Part of a small language model's weights: LayerNorm before each block.
MLP neurons of a small language model. Each row is named by its layer, matrix (down: output weights) and neuron, and shows model dimensions 128-255. Each number is 500 + 50 x the weight over its row's rms, rounded and kept within 0 to 999. Numbers have three digits each.
A block is one neuron, or neurons of one layer that tend to fire together. After each block is what it responds to, as a language model described it from the Wikipedia text at the highest values.

L3.down15:492518441405518481519531503521510462482480538535457490621467492488415455515540467548442484572422576490481537462418541525458552506455471540515513501607461505545495506521528463582450581575498550501551457469525499570584570480506567551409500516439600490388518446508453521443502506524498612425522502543570467506503450532563468422524479536503429589587495581509588510514446520467463519509505
L3.down314:613547467464474509488407456573598451542516494585463446521520477624500411493414391484468613457567475445477422548414491547482507487457476576511486444449488474500558492498511455473529477531477479584447557453614502549540530519505526587502434627485499537544419471555497524554451513459585407568585485577472516384547480548481456444539492509534492545508478524458541585427418524479446551555532
L3.down345:581561478532513406516401487527502496628421581650430499490435541520471464482436494556422519382447509468499405483456499609492452537451511566407496450473544505518497487553544538497536448505466427537473503442521499592522600421437526550594444560468532497560482418589515506511391519546529479536552472555530555396535500484494533513516574547463480505539451533467427583449446478560461585496522
L3.down374:470481498568477538453565437508506449525484487492483465510548492409571442472454489467551496488469480433437459473541570576560479501496529523523592523587526537433519589454467541628513539509442482472515480523534484523485466471544467534516397617476499475461476446543503570462567438489508615514495564505491481539461508548486487428521460488496478551569504512502435474455443584537449448522441
L3.down449:510516553467521562510455516432462465494493508520494417523502558592539498496457502571486493446446536405540470517458493530485570550535515532465411511465547524544493512541549564427475457501411516563473427507468547454469519499513522468517537543469541510490504396383522553474481491502514514531545460560554493494463441438494508618512467545483465524521559488522609367495431485515540539565499
L3.down549:551535468525502358448502427465502558550503527559505579432519556527435487502595513465464602504433492569473536578525548458532458497501447563455544524435474500462527410427577570471572458611588500568485413471458521574509551549514486554532475579498467495496464511497645466482476566437563565473437454493524520486475493530424502467492532436546456638500530470517625563486467510545505459578479
L3.down624:403474488455614580503488477570538471432494465579547592451526570610492470516555509525486466530543589479549525519499511497475490438426517429446577502507493509612526530524406408586472573488519521508502526489552525543523479553490534401484484520563468485416423549538439573447476484524366465524501421531489452493435381522555520434577575422438440512442527528465519468456454517509480484428507
L3.down666:515495478477473523511377445518523517465475438469478516526479501429549471471498501469437499506582455484523462481502448519421479485454608587464465439448437561488403442518568548492553471534364470549421403491497507531550509536493501512466513472404503557477554573456508581466526621478522515493493522524537477552469443529485501574539509476481424551617504517490469445457440445502416556559453
Description: Possessive 's token

L10.down152:431580508526492451425496465560493423496501537520616469522483488547554475462444558451509503460459528469518430512494570557549345514497439581501449553490578510493475501423573485483594496528604443481488468535530454543511497514523529475424471553532463510513491538381484462418543409449456499590436494458504608536514535478525504467470608535581512484404471477502469445491498538415504432649434
Description: Descriptor phrase openings

L3.down81:525554430430548534530533531556509498474490562512530454472491458433490494513500466442530461527596455602453476557495492450583563569505550518489577556528527526508578524413371586558588502556423419529608549487568469537435468425584491602468481536553475581471498512499436476407533430590469521441445493519531520503522417436539537550462483387527524417517472454547547509502540474492472509486451
L3.down256:542516471492494523448531534515584424522471534492530404473419565467477437538378434554451399451549489526461490479496586628486491500423553441450465509551501507565500441528567527560510478479536420436585454498542469500502542501512442565486605513480466477437398545539496378452518470458565521516563501530513530537533463476494533419562597482487442460437525477462479490465389635477544552515471
L3.down503:576429542491463513472546454441399516374481611467470489470604573590450526534535530460492524566552530469496527453489519492572431529442501456568500476563529371539525419419563611528579521557461525527609475490490536487519453435500482592474528455487479492508475526463457462423481425544382566480522576431514493537514410484549502530472516411529511469420477479499457367483455561420505467639491
L3.down768:556530523449387495459524464474523515468572506534492452515458522489432537417496533458539441485532440510582532456471490571590475521462464515533521451457510503495473500360430457547476468488524476522434374497469533560470588459518379530489440386512556526512444492587469572483495526519460514415459481582506488505408561490572544492427536508537499492529584552541460469503420461415567467546497
L3.down803:560521502538479482505409434446530523450562452505589449507562461540437574533535451530486470598449453442516528431640480517466496515454500433516495383494407495514640486456454449575414525559572468431548461493537524419432516451500467477470483490451451505504485461543476496538476400529454493544593537574509594495432489457473495542644449401536548454437514460498461551573482479480507455505411
L3.down807:579547498405542447535589459415519594467499526468440463462441461560397529447584533481433496447504525475474432499476565495511624525611418516472537578464529536518448419515470479514517476422449515557577578478569552493520489447483435587483488589528525567454495481427587480468514535510418498443520450560465482532525487410470407409541484545508464478482484594423518491565412438611486585520500
L3.down856:533492435509483433478538560465567546466535490535525531472529476455562474519363536512475462500533466449409444499481522442463525456500460579549514509447518457403463536474571503564496507483530469565459572424534536466551536502587556539522503488530468378565482408514461548613489484536514478474456415534515630447444557557464520560476586518474469534605476481516490555577530500489467543538442
L3.down992:529426522572571454540457520544432517481533467470545462488533536502472483503569510500634545494498536427472538499474527542423528519574529469534465520463548526589607457461472503486624542470532479530580525518479571498518464512502549549486513482455529547503471469554536517438449514420566487515493403458523488459440492553551528422506488513442419416485466598495508473518451539538425496519480
Description: Infobox block boundaries

L5.down93:419523577496480425528438492526557510515481504504457536541558535434527487464604567562466497529531377531440465461451489461501395460442505531513489404444542467552545528530497505449588455505523503479552496439465499498586521552463480523479499499478457470504535492439525538529480444521495592538582485549529508517479535477566445509406417502464523531537447471526550556545467451465518436490512
L5.down191:500513463470496484522485463485427509495461484457491587538356503494455510598473529500475518508540550477445536515487453527590468354439518437542432536462501513514489479468565416510501588515504484549401505532476485571418500567539489488517539379494565421476534559416629533531446547564565440515523446539490456454508503419451490594482432418507498421416477536559514541497471434441396486521581
L5.down263:482543474436476410509519451470555575468419442502434526510563474551485507481516559421478570576499513451544539546414452685443561474525526543515508492446476485579476469466584416447472531504584502476449546524533543451491401467603491553526444481474478485518542488435493529575492396530554541493459577467497443607557414481467486566350519524420518453462500506529483503460545530452512503616471
L5.down589:467481541394512516438395492455546559536531421492532513526401460466512495559449544514457401479505583524579555440525490516526582459437509415460426475462524488470541553516547478425501541506567431521530392469449432462513467583457548501466541460556369495506519561500561511484499528540505517500569552526524501547558500463553483429542460482481342546549445517493491508501516501551551483530549
L5.down592:504464513453465507502499477544514529464531486419543490483445436483446465541485474390464519612516492519514530565438539522473464478410505480450435498462547483390518511459478517463491540437588440372504513542566577538508502487419479602442445451497528481435487540518560536501486441463368558503452534568502575465369617538520555510505457434516493483576528499589442411462495550571498407521513
L5.down745:589464414497481591510490439401573536640435580504554499506493462500539502516468594448488449510505514441495493386469462428459494510464445403400501561474447577639487464453489487436567540580549483509506611428427506540522472526454563482496485476515531471530436460381442418541483496537507552534500497527540510525570426533422468430474384570486512513400392413527521523602541600453457588444476
L5.down943:523558569422462526527576531600509544464484489504507499597555520462483482432377519541530387521502511434546480457423444438557548505418460547447470422485503528547442424432473577526446474569537439415564478460540469476534495576462444481441435527514512430556565492443487516556433452477473445576482585495540519486433463446472466566531484426538441520563466399556469566451526539410505575538469
L5.down984:539499487436583397550536454618507585498447481474400422423583536584493387437472536478460525516517510522508470534454607558492543590427496531490545442484526512430478519518506554531487466537534442507486433446469493552487491503431539513503445474565541511455500514593551470447456588514393595514469447572583512452526452468509460535494564499456478523471476515454505473512511508480540468419504
Description: Word pieces and title breaks

L5.down35:489461454467498521462537519462512469606530548503501488413550517481509449535469468595448583560515554465427425502458498514573555539499502506450526485465430417492433521471431504518484528419441494487551529507584565593569504536465540497568470527503509455457540449553490448513462505425498551558449485468550432544481526547445489483541506462487494508590350523634559489465522489543486505347494
L5.down42:502439523534566545592493565536417513518435615554473423529418598659522492457488483554392404529534543425428400549473478521454471644499519543489444446447532469544464536507518568563544474518473518485541498510584523498548495617462422578528527504597535496438521543456451530547525371383531503477428508517435490545512436409456470499408488505439467352493558512444460460493553491470569548474472
L5.down335:433457474473533499534401565570459578519511488415493510487576462440450594514590414425526485518519478516503600460521545465480464436501581508501515539575507491500447563491541522452498489533458485521601469537518470481543388523408450447478537494610431512450402470489597513490538476475391522572512455450526555541435496459553574454453494526376518471460460579507436492511507555503459474502458
L5.down387:542529419511457548410463538539561516446457523468580580619485483539489476470421461492512473599559446500467458414543562534487477488534531458548444526435429550466555567541465542524543385479525524473497485479404464597457463511542452493476530469542451501550503454539485508515419508470440563448513468493535489458523598572476549565519472476638583459565515460524547511416570466512568491423444
L5.down439:563509466530573480477410493508575542473533553419497585446560477479491526535434394512416547501535519437513443555511452486565419472474529502461502471441547566557539490655582504514522519559488551633464558510515489615549523539521467486539517552522486494534411544502513513574453580492405536492530485505476468452388544426519466601545490463490467534513489420508443504426572362498637523528556
L5.down447:521439536558527563507496526431421555536456577436472420451497433424519553542517503566512520478459528479547536406557507549593497547532423423544452509491415473522449470497483426443449615460490539559492509490447549606494509375536526430552513550477515545499429403527505552503504446602515581501414465530425403555524475458524409429481488492502500456498537510511515494579523417561557601508470
L5.down808:508472496476510488549468540467428513593576477530555562429566464532445510562553538533546496501636526545530527512476581469481509539525499454541517502602471447499478500479480606508542489582501554518542451481522537480544461478498507517447489551492492535488515572506395438469483390447475511604467550512496565582561398448482470428446585435603526453433351434502461420527542502454476482540422
L5.down1023:466571423495524460507541466470469464519425595558525488443451441527541509471512521456503521553490470496473588496561614561572568471515544528440543515387421567499513509532517598524451447424653529559524480510512551580425472550554536389502509532510513496457589565461486510472474560520438524530640462571496611500376390488533505494467434470526506461524525373464452554470574405520501494573457
Description: Section break after lists

L10.down260:518479581453462506501494532496475431611527523609480544451502448484477509583517418506537540504553471502458500593543515498568535538493439478343525524483480560472440538468529489417447394411422573487468548531507470529428585492528511467556490502359542524512472461500505466465456468432445554601394489408470547550484443533473451528604492577576566474524499521563505472451456527483515523449431
Description: Wikipedia layout tokens